From a checkpoint of a small transformer trained on Wikipedia.
Size: 11 layers, width 224, 4 heads of 64, MLP 896 ReLU, vocabulary 1872, 7.52M parameters.
Architecture: LayerNorm before each block, learned positions, biases, tied embeddings.
MLP neurons of a small language model. Each row is named by its layer, matrix (down: output weights) and neuron, and shows model dimensions 96-223. Each number is 50 + 10 x the weight over its row's rms, rounded and kept within 0 to 99.
After each neuron's rows, "fires before" lists the tokens most often just after its 100 highest values on Wikipedia text that the model never trained on. A number after a token or word is its count.

L2.down41:55 59 49 53 55 54 47 44 67 62 55 50 55 50 36 65 53 53 40 61 63 65 29 66 54 53 41 49 48 64 43 40 52 49 56 59 53 45 60 48 52 47 51 42 57 52 63 66 52 55 42 61 35 56 58 46 42 48 65 38 51 36 36 43 37 65 49 64 56 53 63 41 42 74 62 36 40 53 32 39 58 33 27 41 34 36 51 36 62 55 57 47 34 39 38 52 49 44 59 36 45 58 26 55 48 57 56 63 52 39 53 50 53 47 52 52 46 36 51 61 45 53 61 53 76 49 39 61
fires before: " |" 41, "." 9, "–" 7, "," 6, "20" 4

L2.down681:41 30 49 54 50 52 42 42 42 40 43 65 44 62 40 56 48 42 38 51 57 66 58 63 53 55 60 43 50 55 56 56 61 64 48 62 36 56 56 48 48 50 67 74 65 58 44 36 55 40 50 26 56 47 55 46 57 34 62 55 60 47 57 55 37 66 43 47 38 49 36 45 59 60 43 48 51 58 47 55 55 52 41 37 64 55 41 50 43 49 69 36 39 66 37 52 52 49 51 45 49 29 56 44 53 60 73 35 52 49 47 51 46 36 48 51 34 50 43 34 65 58 40 40 37 57 47 39
fires before: "ut" 17, "h" 12, "s" 12, "artment" 6, "l" 5

L6.down817:59 46 47 39 52 39 43 58 44 40 41 41 58 36 49 50 54 47 43 49 43 44 41 49 55 69 42 49 36 33 47 52 53 45 41 48 59 54 44 51 49 46 48 48 43 51 62 66 37 37 53 58 37 56 48 55 57 42 44 64 59 53 47 43 58 64 51 59 54 41 44 54 46 47 50 65 65 58 56 33 41 52 51 25 47 39 49 34 47 67 49 40 58 40 62 69 52 46 62 47 52 49 45 51 56 42 59 47 65 43 33 50 48 65 43 57 36 44 46 66 53 99 52 57 28 54 32 56
fires before: "==" 22, "===" 15, "In" 14, "The" 8, "A" 6, "D" 5

L6.down138:63 43 48 36 68 53 55 46 55 50 46 35 49 51 51 47 37 48 52 51 44 43 57 47 70 50 40 65 47 58 38 68 48 57 42 52 61 49 64 54 56 45 59 55 46 42 50 54 49 56 60 58 38 48 56 64 54 36 42 68 58 62 54 42 35 27 48 77 52 51 44 55 51 37 42 46 37 47 43 53 53 48 55 34 55 51 40 64 38 28 50 50 58 83 59 41 34 36 46 49 47 43 56 49 42 52 57 53 51 60 50 45 52 67 77 54 57 40 55 45 56 70 58 47 49 54 57 38
fires before: " in" 19, " to" 19, " on" 7, " with" 4, " from" 4

L5.down241:38 46 36 54 61 59 45 61 44 58 69 55 42 49 61 69 50 40 51 41 37 58 45 49 59 53 51 41 43 56 44 54 38 50 44 45 47 51 57 54 43 67 67 45 42 53 67 42 45 51 50 54 37 51 50 45 46 58 44 54 55 57 53 42 64 48 39 32 47 37 59 50 51 50 51 51 77 51 47 55 38 44 45 49 53 62 39 70 35 68 26 50 52 54 52 42 43 27 65 65 56 53 56 52 41 57 43 40 54 59 49 50 45 50 33 56 40 39 52 35 72 62 56 55 60 42 39 38
fires before: " " 50, "/" 10

L6.down274:45 50 52 33 59 44 34 43 32 38 52 70 45 35 75 30 46 41 60 38 62 35 37 45 79 74 71 48 42 57 55 48 34 48 46 46 51 47 54 41 47 57 58 57 67 36 54 49 43 39 43 46 42 57 47 42 47 58 43 55 36 47 35 51 42 39 44 22 41 39 42 45 56 66 39 63 42 61 47 51 42 43 52 49 42 48 51 32 45 53 44 41 55 51 57 57 38 59 54 47 50 49 43 44 60 50 44 46 46 34 52 54 64 63 55 46 42 35 48 70 47 86 38 37 42 55 48 42
fires before: "==" 20, "In" 8, "A" 7, "===" 7, "in" 4, "S" 4

L7.down215:45 63 59 43 63 60 54 60 57 39 57 40 45 37 66 43 55 46 53 52 34 65 34 56 48 54 60 48 39 52 64 60 44 51 39 51 53 47 50 45 50 53 57 69 44 36 56 38 52 53 37 52 40 43 49 40 60 39 50 58 42 31 50 43 52 31 48 57 46 42 43 65 50 54 36 51 24 73 48 63 50 36 47 40 50 30 54 43 44 53 41 40 60 41 43 70 50 65 56 43 61 49 42 50 54 68 39 56 57 50 50 56 41 66 49 44 53 31 40 34 57 99 55 57 48 62 54 49
fires before: "==" 21, "===" 12, "In" 12, "The" 10

L5.down495:43 38 49 48 40 53 62 54 35 36 60 45 45 58 69 30 61 48 36 53 53 59 36 25 52 34 56 73 51 57 48 43 60 67 53 53 67 42 56 58 71 49 67 29 48 44 63 48 59 52 63 41 45 42 55 54 59 51 38 51 61 43 55 45 46 40 39 38 23 47 45 49 62 60 43 45 65 26 36 53 42 57 32 44 59 55 49 41 40 50 44 53 55 52 29 76 47 32 65 51 48 57 50 56 31 50 49 47 68 52 58 43 50 36 47 57 31 45 56 51 41 26 59 45 51 53 61 64
fires before: " " 26, " life" 9, "==\n" 7, "ish" 5, ":" 4

L2.down451:36 31 75 56 45 43 54 56 61 49 39 68 64 48 43 36 45 49 61 65 30 50 51 53 51 41 58 38 58 51 54 45 47 57 58 59 59 36 53 60 36 41 58 77 55 49 50 55 57 31 66 49 48 49 53 54 39 55 51 59 50 49 47 52 34 49 27 29 51 48 57 50 43 61 66 58 38 51 40 55 62 45 55 63 56 55 41 52 39 56 54 47 67 48 52 52 35 47 46 39 46 55 44 52 53 33 72 56 26 63 45 53 26 47 23 62 44 46 47 54 44 30 43 68 43 56 44 35
fires before: " " 38, " (" 19, "ot" 4

L7.down721:67 58 38 37 41 56 59 43 46 35 47 43 32 56 57 52 67 50 59 44 46 41 56 63 44 61 62 48 63 46 37 40 48 46 45 71 62 55 40 39 43 53 61 64 55 52 42 57 27 46 61 37 38 55 50 62 49 70 48 48 52 58 53 57 37 39 42 47 39 63 63 42 48 64 61 59 55 42 41 63 52 55 58 62 50 37 47 54 65 61 69 35 32 31 46 48 33 71 44 45 64 57 57 49 45 54 42 61 49 38 61 64 57 51 51 50 32 27 53 51 49 57 62 44 44 62 32 52
fires before: " the" 16, " that" 15, "ed" 12, "ced" 7, "ing" 6

L7.down497:60 41 47 33 53 56 64 52 54 45 42 46 43 63 34 56 57 43 68 51 50 35 59 57 66 61 47 54 55 59 50 54 62 55 56 53 50 58 54 39 37 48 46 46 56 38 32 44 31 61 43 50 45 45 66 52 25 47 36 43 49 46 39 50 43 52 67 52 44 55 41 52 56 56 61 36 31 58 63 43 40 34 64 51 47 61 63 47 40 44 54 71 67 61 44 53 31 42 40 50 62 45 53 64 46 33 66 73 61 49 53 49 47 53 56 39 45 46 51 51 63 49 53 50 35 44 37 42
fires before: " |" 19, "." 14, "," 13, " m" 11, " in" 5, "0" 4

L7.down532:40 38 66 45 41 54 45 64 41 38 52 49 48 55 58 57 43 42 55 45 61 50 37 50 62 53 70 67 40 53 81 50 55 44 44 53 33 60 56 47 24 57 51 49 60 42 72 50 55 53 55 65 53 59 55 59 54 40 44 79 49 45 41 43 77 56 49 50 32 36 49 59 38 46 43 58 57 53 52 42 44 47 68 38 41 46 50 43 39 54 33 30 54 36 36 63 50 38 41 58 48 51 42 44 61 38 60 48 49 48 52 41 46 59 58 71 41 51 56 55 45 86 37 71 45 75 41 59
fires before: "==" 22, "===" 15, "The" 8, "In" 7, "F" 6

L6.down407:68 42 30 60 50 34 55 44 51 57 37 50 51 60 65 52 47 68 63 64 59 49 38 53 49 64 50 52 66 42 36 51 31 54 62 39 64 45 45 46 31 50 65 47 53 38 48 54 54 47 53 32 40 58 50 52 44 45 63 57 61 45 52 47 53 47 56 48 59 42 56 53 48 71 42 57 35 48 30 66 35 38 45 67 65 45 68 45 51 49 50 49 53 42 49 60 54 49 43 40 53 43 33 52 55 56 70 40 71 46 60 37 55 59 38 48 48 49 61 47 53 57 49 64 64 76 46 46
fires before: " (" 24, " " 24, " a" 10, ")\n" 4, "k" 4

L5.down676:57 39 35 52 45 60 45 38 53 55 67 51 41 55 49 48 42 33 40 48 44 59 59 60 52 59 30 39 48 60 47 39 55 24 55 50 53 43 71 60 56 51 54 75 55 63 60 60 31 49 61 46 57 60 39 50 58 45 52 79 52 59 65 48 60 57 39 40 45 50 49 39 46 41 44 56 48 69 41 32 54 55 52 45 53 57 44 53 53 59 68 57 39 55 35 44 56 38 57 57 30 44 48 59 58 52 26 40 59 51 54 48 34 67 50 61 53 53 61 50 50 78 43 51 57 34 46 46
fires before: " " 60

L7.down437:51 57 71 56 45 33 59 32 49 51 49 44 59 44 32 62 44 40 39 46 44 62 56 57 50 52 46 63 38 46 55 35 54 57 55 47 40 55 42 45 45 45 65 32 46 52 48 70 76 57 55 64 57 52 50 47 36 72 54 56 61 46 44 46 80 54 57 57 34 52 49 73 63 44 50 65 41 40 38 46 37 45 47 40 68 46 32 40 67 50 50 54 51 48 45 43 55 25 54 48 40 53 60 52 47 44 47 33 30 48 44 59 62 62 48 36 46 67 50 52 43 64 30 41 53 59 33 50
fires before: " " 42, " to" 21, " and" 8, "–" 6, "." 4

L5.down153:46 67 52 70 59 55 65 44 52 69 72 30 49 39 55 61 48 57 43 34 44 63 57 62 33 43 60 58 45 47 45 45 62 40 63 59 31 42 43 40 39 40 61 47 63 53 51 71 64 44 50 47 44 40 47 46 42 38 63 50 39 38 66 59 49 60 63 47 44 55 49 67 62 33 46 56 54 66 58 47 47 72 53 48 42 43 44 52 52 44 44 53 45 52 52 44 62 59 43 47 36 47 38 41 40 65 42 46 49 29 74 54 47 38 46 51 39 41 62 40 57 49 50 58 38 61 47 47
fires before: "," 60, "." 11

L2.down91:56 73 53 30 40 54 43 52 44 38 42 40 45 67 35 34 42 52 59 41 45 63 54 54 60 58 35 38 47 56 46 47 52 62 59 59 49 62 43 54 51 31 52 41 43 38 44 41 42 61 42 43 53 41 70 58 49 46 47 48 52 57 57 56 37 30 76 50 48 48 30 51 51 63 62 42 57 60 48 62 46 60 47 54 52 51 39 69 34 51 44 34 57 42 51 55 48 58 53 31 60 49 61 38 46 55 46 55 48 52 52 64 42 47 45 57 53 52 36 65 47 54 71 50 65 50 51 66
fires before: " |" 19, " |\n" 14, " (" 8, "^{" 7, "ode" 6

L2.down833:61 56 54 25 59 46 51 46 51 60 73 43 58 60 36 45 60 41 46 53 48 51 41 58 57 59 49 52 69 58 56 42 38 65 66 61 48 69 41 38 39 56 43 55 64 65 43 31 64 37 61 32 52 63 69 49 46 48 58 35 65 63 59 50 48 42 59 39 49 46 43 54 68 55 44 48 42 56 48 57 48 45 53 61 49 54 48 48 59 47 49 44 45 35 47 64 46 56 43 54 37 43 43 48 38 48 57 50 43 57 69 45 39 48 59 54 48 71 48 19 45 46 46 45 34 55 41 63
fires before: " |" 24, " |\n" 12, "\n" 8, "T" 5, "L" 4

L6.down447:61 58 60 39 71 43 53 52 51 40 45 35 59 30 44 44 46 45 54 56 34 65 43 50 72 62 60 36 56 53 58 44 53 37 55 45 45 59 41 38 43 41 59 54 62 51 73 55 54 48 63 57 51 55 55 49 50 24 61 64 55 60 51 61 42 46 44 55 48 31 48 60 49 57 47 52 45 57 43 36 39 47 64 46 40 38 53 48 52 67 47 40 64 25 44 55 60 49 62 43 59 52 58 44 49 56 51 52 42 59 48 49 55 55 58 57 41 33 32 53 37 97 35 61 61 61 44 56
fires before: "==" 26, "===" 14, "In" 10, "The" 10, "S" 6, "A" 5

L2.down786:46 52 67 69 48 30 41 34 69 62 58 52 53 45 69 44 48 58 38 48 66 59 47 47 45 53 58 53 24 68 41 37 42 48 46 54 46 41 68 48 67 52 57 49 47 42 39 63 65 34 47 38 43 41 60 68 56 48 58 40 46 28 38 54 48 49 55 55 40 50 61 56 57 48 50 60 27 46 43 39 51 52 59 41 46 52 51 44 43 64 35 46 60 52 51 45 62 66 52 44 55 51 50 51 61 38 55 42 36 55 60 32 70 46 43 47 35 43 54 68 53 45 46 33 38 53 55 45
fires before: " " 20, "W" 20, " U" 4, " The" 4, "E" 4

L5.down65:57 54 49 31 60 57 38 48 53 51 38 45 56 53 49 62 64 51 47 64 52 47 54 48 42 57 46 41 41 56 73 59 36 49 24 47 37 45 56 42 55 42 52 36 53 54 45 50 53 41 53 47 53 52 57 22 41 23 49 23 55 31 52 33 51 45 56 74 46 54 36 43 59 43 57 42 42 37 39 51 43 51 34 65 57 57 62 47 49 41 49 52 57 65 57 38 34 69 53 35 49 45 34 69 54 51 59 43 41 27 57 50 46 50 60 38 55 54 50 56 40 50 42 43 44 54 55 62
fires before: "0" 21, "1" 12, "%" 10, " |" 10, " |\n" 9, "|" 8

L2.down111:45 42 57 46 45 71 60 37 47 46 57 44 41 39 51 57 48 50 65 59 74 70 55 31 51 50 50 36 45 47 41 66 45 65 55 49 55 48 55 38 68 77 59 58 52 45 41 38 57 43 57 51 42 63 70 49 44 40 55 46 64 54 49 58 52 49 43 46 44 52 49 53 61 54 51 54 57 64 49 44 32 60 48 48 58 38 34 52 53 46 54 49 57 39 72 46 31 48 45 47 49 49 45 36 47 69 43 46 44 42 50 60 62 38 57 41 30 60 35 46 44 33 48 43 32 47 56 53
fires before: " |\n" 21, " |" 17, " -" 11, " of" 6, " were" 5

L7.down683:54 39 45 52 66 40 57 47 57 54 46 56 31 62 54 58 36 52 35 64 72 58 42 60 66 44 51 66 31 42 64 46 46 49 51 50 64 54 56 44 19 48 65 44 48 56 41 54 40 36 53 43 59 46 49 33 46 63 58 59 66 50 69 38 46 55 48 55 33 58 57 46 45 59 48 44 55 46 52 37 34 37 51 49 42 47 71 53 56 38 47 44 56 56 46 68 44 52 63 67 55 48 29 58 45 23 42 55 59 33 59 75 51 42 67 33 62 50 73 44 64 48 32 54 55 41 54 47
fires before: " " 39, "," 14, "." 7, " |" 6

L2.down48:56 60 59 52 66 33 60 43 65 52 40 52 40 30 41 60 46 63 68 66 51 58 41 53 47 38 39 58 41 45 52 67 53 46 49 38 39 67 53 56 61 35 42 45 49 45 29 35 57 62 41 50 53 34 67 65 46 47 56 59 42 31 79 59 48 41 65 68 47 56 50 40 48 47 57 35 35 62 45 29 51 41 48 44 23 28 54 57 47 53 51 56 45 57 42 67 57 41 47 49 47 41 37 44 54 53 61 52 52 56 64 54 66 61 43 58 48 38 48 52 43 52 76 33 46 65 62 29
fires before: "," 16, "." 8, " of" 7, ".\n\n" 7, " in" 7, " with" 5

L5.down650:59 47 49 41 43 43 58 63 52 56 44 35 45 30 50 37 47 37 54 49 37 53 51 55 49 60 42 40 35 72 64 55 57 52 53 41 52 63 58 52 52 65 69 60 53 37 45 64 26 53 39 49 46 37 65 32 40 42 59 45 63 39 38 44 47 54 54 50 68 43 39 52 55 55 45 62 49 42 41 50 38 44 55 50 68 51 61 70 55 46 62 57 61 48 61 38 53 58 41 41 54 57 56 50 48 63 45 60 43 38 53 59 62 44 39 48 48 54 47 42 59 37 23 60 72 36 48 32
fires before: " |" 45, "." 14, ":" 12, "–" 8

L2.down748:59 64 49 45 42 45 45 46 65 33 41 45 45 42 60 63 49 38 49 47 53 35 49 62 60 43 55 65 61 49 33 54 46 57 49 55 56 53 48 38 56 54 72 50 41 59 52 53 52 41 66 44 51 46 52 73 35 41 34 40 46 51 52 49 56 27 58 51 37 51 58 63 37 64 48 59 48 66 52 45 65 24 55 56 47 56 27 64 29 45 70 48 52 51 55 38 46 36 37 62 57 47 70 36 61 46 67 25 59 57 52 45 39 30 39 44 54 43 59 56 57 38 71 37 51 65 46 55
fires before: "ing" 14, "er" 13, "les" 9, "ed" 6, "h" 6, "ular" 5

L7.down723:39 57 36 44 53 53 49 50 44 51 47 46 58 31 63 43 50 54 54 56 43 55 48 57 54 54 49 41 36 47 34 44 56 54 42 49 53 53 52 57 46 45 53 42 57 46 62 54 36 47 55 38 39 41 47 49 54 52 49 42 56 48 41 57 71 44 52 33 33 42 46 53 33 53 49 45 53 66 66 40 36 39 55 32 47 44 56 47 53 61 54 42 48 57 54 57 42 46 58 48 47 49 57 47 45 52 55 57 59 50 42 51 61 54 66 61 46 50 36 55 43 99 36 54 56 51 47 59
fires before: "==" 31, "===" 14, "In" 13, "The" 8, "D" 5, "Ch" 5

L2.down170:53 63 38 58 39 54 35 48 50 47 37 40 54 35 57 42 61 41 52 49 34 53 61 51 35 59 67 56 38 63 43 51 39 49 58 55 55 49 52 47 56 54 65 53 51 49 53 40 57 41 68 52 46 66 62 66 54 51 48 59 53 68 39 58 60 45 62 48 54 45 70 51 53 47 49 56 45 41 57 58 62 51 59 66 64 34 10 48 50 34 49 51 41 51 47 46 70 52 40 63 48 75 54 47 59 37 63 43 51 39 57 49 49 30 50 52 38 68 33 41 58 87 47 52 50 42 51 48
fires before: " " 32, "-" 15, " B" 4

L7.down185:19 46 33 58 67 49 55 53 38 39 67 55 37 42 43 53 40 56 54 47 50 52 48 69 58 60 47 41 40 38 40 53 63 55 46 53 70 66 45 75 41 54 50 61 67 44 54 53 51 50 74 35 58 59 55 38 44 62 59 28 64 36 33 50 58 34 53 33 59 53 35 51 48 59 42 43 40 41 49 31 48 57 67 62 44 52 40 47 58 51 46 46 48 54 53 52 43 71 64 53 68 45 50 51 42 43 59 42 54 48 45 54 50 48 42 54 46 39 67 69 32 45 56 53 43 37 55 40
fires before: " " 27, " of" 8, "19" 7, "-" 6, "one" 5, " the" 5

L7.down449:45 62 63 60 45 57 52 54 47 50 62 50 41 49 52 51 45 31 57 65 46 58 46 58 63 59 75 44 39 54 45 52 51 56 52 31 37 38 48 63 50 43 60 49 70 36 67 56 51 50 53 49 48 52 32 55 46 53 65 47 48 48 38 26 78 46 33 54 38 40 65 60 32 57 66 51 57 37 62 46 49 54 64 62 65 52 27 55 41 44 51 62 48 42 58 64 69 44 44 64 54 64 64 39 60 48 61 59 36 56 51 61 49 57 52 64 43 53 47 38 51 77 44 44 30 53 38 63
fires before: "-" 26, "==" 11, "===" 11, "|" 8, "The" 6

L6.down790:51 45 63 38 57 64 56 61 25 50 53 50 64 70 54 41 42 64 52 52 63 56 65 42 45 40 57 30 55 53 56 49 37 62 56 56 55 33 39 53 49 41 55 55 37 48 48 38 46 59 62 41 40 50 56 40 36 52 51 37 59 35 48 49 51 58 31 36 57 52 60 48 52 36 63 43 41 57 47 38 50 59 30 52 45 25 38 52 60 44 58 55 34 55 59 62 37 63 37 54 55 44 60 65 59 59 29 51 60 53 51 54 59 67 39 38 66 56 41 46 39 39 40 28 54 40 51 63
fires before: "19" 35, "20" 17

L5.down434:49 40 62 42 51 54 61 53 49 47 58 39 48 60 44 23 48 48 36 33 41 40 58 54 44 35 62 55 64 37 34 17 56 57 45 40 47 44 36 60 59 50 53 48 50 49 59 44 56 49 47 45 47 46 55 40 55 36 65 57 41 42 74 47 60 49 60 39 59 37 75 65 49 57 59 54 47 46 48 51 35 52 47 55 37 48 38 60 51 50 50 62 47 56 57 59 60 39 65 64 36 45 51 40 65 38 33 44 27 38 54 38 59 45 55 56 46 58 58 53 46 69 50 40 53 48 50 55
fires before: "," 15, "." 14, "–" 12, " to" 9, " and" 6

L5.down381:31 25 50 54 43 48 39 53 71 59 54 49 49 69 52 72 43 60 48 48 52 56 57 66 62 40 49 59 68 46 39 49 43 62 50 32 46 38 39 66 44 39 51 47 59 45 39 58 35 59 49 49 43 53 55 67 48 38 47 55 51 42 38 42 51 56 47 33 56 41 50 49 45 71 54 72 47 61 53 58 64 43 53 55 76 51 59 61 50 58 38 54 56 49 72 74 57 41 46 47 34 44 55 49 54 59 55 36 46 49 53 52 40 32 61 47 40 42 47 33 59 46 51 51 35 55 37 50
fires before: " (" 24, "ry" 11, " " 10, "artment" 6, "ic" 6, "ut" 5

L7.down304:42 46 43 47 58 54 47 44 51 50 42 35 54 31 59 50 38 54 61 37 47 39 56 70 72 48 52 65 65 50 39 63 58 65 47 58 33 44 37 47 64 44 55 39 60 38 61 66 55 46 59 48 51 40 65 48 57 57 34 76 56 39 35 46 62 44 46 49 25 53 48 56 45 67 44 37 53 45 52 40 45 44 45 56 71 70 45 46 49 37 42 55 72 50 44 57 56 50 56 46 42 50 57 47 33 46 55 30 48 47 54 46 23 54 47 47 55 62 41 36 45 69 41 43 46 54 54 60
fires before: " to" 37, "ed" 14, "t" 7, "ing" 6

L7.down546:52 40 38 54 53 40 28 51 58 64 55 57 53 36 58 51 51 48 62 68 51 41 52 42 66 45 55 21 56 38 44 60 49 35 34 51 75 52 61 46 41 41 43 41 64 56 52 37 37 57 71 36 35 53 50 48 58 37 53 61 53 35 62 38 45 38 38 46 57 59 50 58 33 50 65 44 45 37 34 57 44 54 38 51 48 70 38 22 34 51 51 39 44 53 52 63 58 40 64 45 63 41 54 64 45 51 30 36 49 47 45 59 58 50 53 62 51 48 59 48 45 45 50 57 62 56 43 48
fires before: "20" 31, "19" 20, " " 19, "18" 4

L6.down728:16 44 63 56 44 49 55 40 48 39 57 41 70 48 56 56 52 53 44 57 49 51 62 65 59 51 53 66 49 52 33 52 64 38 55 40 50 45 56 50 25 39 59 59 60 43 60 39 46 57 53 57 31 45 63 62 39 62 64 63 55 36 52 54 46 35 45 49 53 37 63 48 54 55 48 50 47 35 49 39 39 53 42 45 47 35 38 53 52 56 43 64 62 27 42 67 60 53 42 51 60 59 54 53 42 61 42 55 49 62 57 68 43 46 64 37 60 65 62 48 37 61 48 44 64 75 62 51
fires before: "s" 18, "ion" 11, "ut" 9, "ing" 7, "ed" 6, "anc" 5

L7.down656:64 68 61 63 52 43 44 47 54 56 44 55 62 47 52 49 38 35 51 64 27 52 55 54 51 61 66 48 57 61 50 73 38 33 41 44 40 46 70 60 47 55 31 39 37 68 39 60 60 33 32 43 55 33 41 47 45 44 30 57 34 52 59 52 50 58 77 51 36 41 53 44 33 48 68 53 45 41 57 46 54 43 46 32 51 45 53 43 62 64 50 59 52 49 35 31 26 64 43 52 42 55 55 60 60 44 54 33 51 43 56 40 70 48 56 49 60 58 43 69 54 55 45 39 56 53 40 51
fires before: " |" 35, " |\n" 12, " Ass" 4, ":" 4

L6.down843:62 48 43 35 53 41 37 46 41 59 55 44 45 57 50 43 50 49 62 41 61 44 56 59 39 67 35 55 46 39 48 65 50 55 57 62 55 38 48 54 55 48 33 67 50 64 44 71 55 42 49 63 36 35 51 58 32 59 50 36 65 43 47 41 60 54 65 41 52 56 58 42 47 45 43 65 41 49 61 45 50 47 51 35 46 40 44 56 28 63 35 55 50 56 50 38 29 42 59 53 36 61 69 30 66 44 79 44 56 52 40 41 33 37 49 51 44 64 39 72 25 52 50 56 40 60 59 50
fires before: "y" 26, "ed" 15, "ir" 10, "ing" 4

L6.down337:28 57 57 42 45 50 41 62 24 37 50 43 34 57 52 52 57 49 57 54 51 46 41 60 45 57 65 50 49 63 67 51 45 57 51 45 66 27 63 41 47 45 52 36 47 44 41 58 36 50 52 63 50 45 63 44 71 45 46 42 50 68 50 74 55 58 42 48 59 60 55 59 32 51 59 44 48 41 59 43 58 49 63 52 42 71 44 48 45 27 50 60 46 37 56 55 51 76 50 66 47 61 49 32 50 52 32 51 44 45 39 39 41 60 39 41 53 56 73 55 51 46 57 42 33 46 41 46
fires before: "20" 31, "19" 16, " of" 5, " years" 4

L5.down7:67 51 54 45 36 43 44 60 51 43 40 37 63 46 44 47 54 63 37 31 55 40 49 57 74 48 43 32 48 51 60 65 53 40 55 41 41 54 38 55 29 44 43 50 50 50 57 53 55 56 46 34 48 46 65 52 57 56 46 57 56 48 52 52 54 66 26 41 48 40 60 41 54 53 46 60 65 67 57 43 23 49 56 59 36 37 57 39 53 58 34 44 47 32 61 73 52 52 53 43 52 39 60 62 50 54 64 59 47 45 56 55 63 56 68 42 41 35 44 38 55 96 49 60 48 68 40 52
fires before: "==" 19, "===" 13, "In" 11, "B" 4, "The" 4, "D" 4

L5.down478:68 46 57 62 37 51 42 69 54 33 48 47 44 52 67 51 46 54 41 36 52 57 43 44 44 53 51 34 41 64 48 44 46 56 46 36 41 52 46 65 73 57 46 38 74 43 56 56 56 46 47 48 58 40 52 50 51 64 49 54 66 36 50 42 58 46 56 67 61 71 57 58 42 47 49 50 46 58 38 35 55 53 44 30 44 58 54 57 43 57 57 44 46 51 31 48 35 56 50 46 30 37 55 39 60 61 43 55 47 49 51 61 32 45 47 58 22 46 51 47 43 30 59 63 49 52 27 41
fires before: ":" 34, " |" 17, "us" 8, "le" 8, " " 4, "ation" 4

L5.down303:45 59 61 49 51 44 53 42 36 45 46 56 48 54 66 56 47 41 66 49 39 54 57 52 73 59 72 47 53 46 52 41 48 59 48 53 30 51 34 43 47 50 56 52 78 51 69 61 52 66 44 56 30 53 52 55 34 63 48 65 47 41 46 51 67 44 40 34 52 43 57 63 38 49 49 75 50 58 54 39 36 47 75 47 47 56 37 43 44 51 27 45 73 43 40 66 48 50 41 48 54 51 42 45 32 48 54 53 45 52 65 53 34 50 58 54 58 31 52 45 50 87 36 51 50 70 35 67
fires before: "===" 19, "-" 14, "|" 12, "M" 5, "The" 5, "In" 4

L5.down604:63 66 61 54 52 51 42 42 56 62 43 39 53 64 44 58 51 63 45 46 54 58 40 68 55 68 40 49 43 55 50 52 65 26 59 49 40 28 35 31 63 44 44 52 58 38 58 59 49 53 27 27 44 61 46 45 54 61 56 34 48 46 51 57 58 51 54 61 53 48 42 58 43 68 43 42 42 54 37 48 42 42 37 56 67 52 59 56 52 29 52 67 51 60 35 42 41 58 49 42 54 56 43 44 67 44 39 44 46 54 47 51 47 31 65 30 51 50 74 40 41 45 38 56 66 35 53 61
fires before: " |" 39, " |\n" 14, "0" 7, "." 4

L6.down797:42 49 47 45 49 57 40 47 36 60 56 50 48 54 62 43 58 47 52 47 63 39 42 53 34 38 47 37 46 60 52 39 63 65 51 70 58 54 50 38 51 44 35 48 63 38 44 57 44 54 71 52 41 40 72 32 48 42 45 58 37 42 43 51 57 38 47 51 59 54 50 52 51 52 44 31 47 53 68 52 47 50 44 73 28 44 53 55 51 60 52 61 34 40 50 53 52 79 40 68 45 54 56 34 69 58 59 44 39 46 34 39 62 54 59 54 57 48 59 53 52 55 58 53 42 48 53 43
fires before: "19" 26, "20" 20, "22" 5

L5.down75:63 53 47 26 40 57 40 42 69 43 61 43 68 60 63 32 43 40 55 41 57 71 55 34 71 36 49 65 53 58 48 45 53 54 41 52 53 56 51 40 46 42 73 54 50 34 70 49 50 48 62 58 41 60 59 42 63 52 49 59 58 46 49 46 43 36 43 56 48 54 55 46 56 38 61 53 43 43 47 60 54 50 33 64 43 53 61 56 56 55 54 48 46 38 79 38 53 60 52 53 53 37 55 49 41 53 52 35 52 46 59 41 65 45 44 42 40 50 53 48 63 60 40 41 49 50 87 35
fires before: " |" 38, "19" 9, "1" 8, "20" 4

L2.down265:54 62 39 43 54 66 57 59 52 55 53 48 50 50 56 37 44 45 71 52 59 47 48 67 62 48 74 46 48 49 44 48 49 44 49 40 46 55 57 46 41 49 47 49 58 74 46 42 63 42 48 36 44 56 36 53 37 47 39 62 47 51 61 45 39 67 34 44 44 64 43 50 38 36 63 53 48 40 52 51 59 43 48 51 43 54 42 57 58 46 65 45 44 47 51 66 52 55 53 38 42 52 39 64 48 37 59 63 55 61 43 50 71 44 46 34 42 55 42 21 50 62 57 51 44 46 44 52
fires before: " |" 31, "." 11, "'s" 7, " |\n" 5, "," 5

L2.down230:34 61 42 65 28 52 60 65 40 41 50 38 49 57 50 40 66 35 45 66 58 61 41 42 65 47 57 64 50 48 55 42 45 58 81 55 50 56 40 55 50 58 45 45 58 63 60 58 36 56 53 49 40 52 53 40 45 39 43 48 42 52 37 42 27 45 28 64 54 51 43 60 41 49 62 61 49 49 60 54 62 50 67 42 55 48 63 55 41 54 38 42 40 49 58 46 44 51 58 43 50 32 54 44 51 33 60 48 39 44 62 51 49 57 48 46 51 61 40 65 56 50 52 50 53 46 49 57
fires before: " " 47, " |" 16, "0" 8, " |\n" 5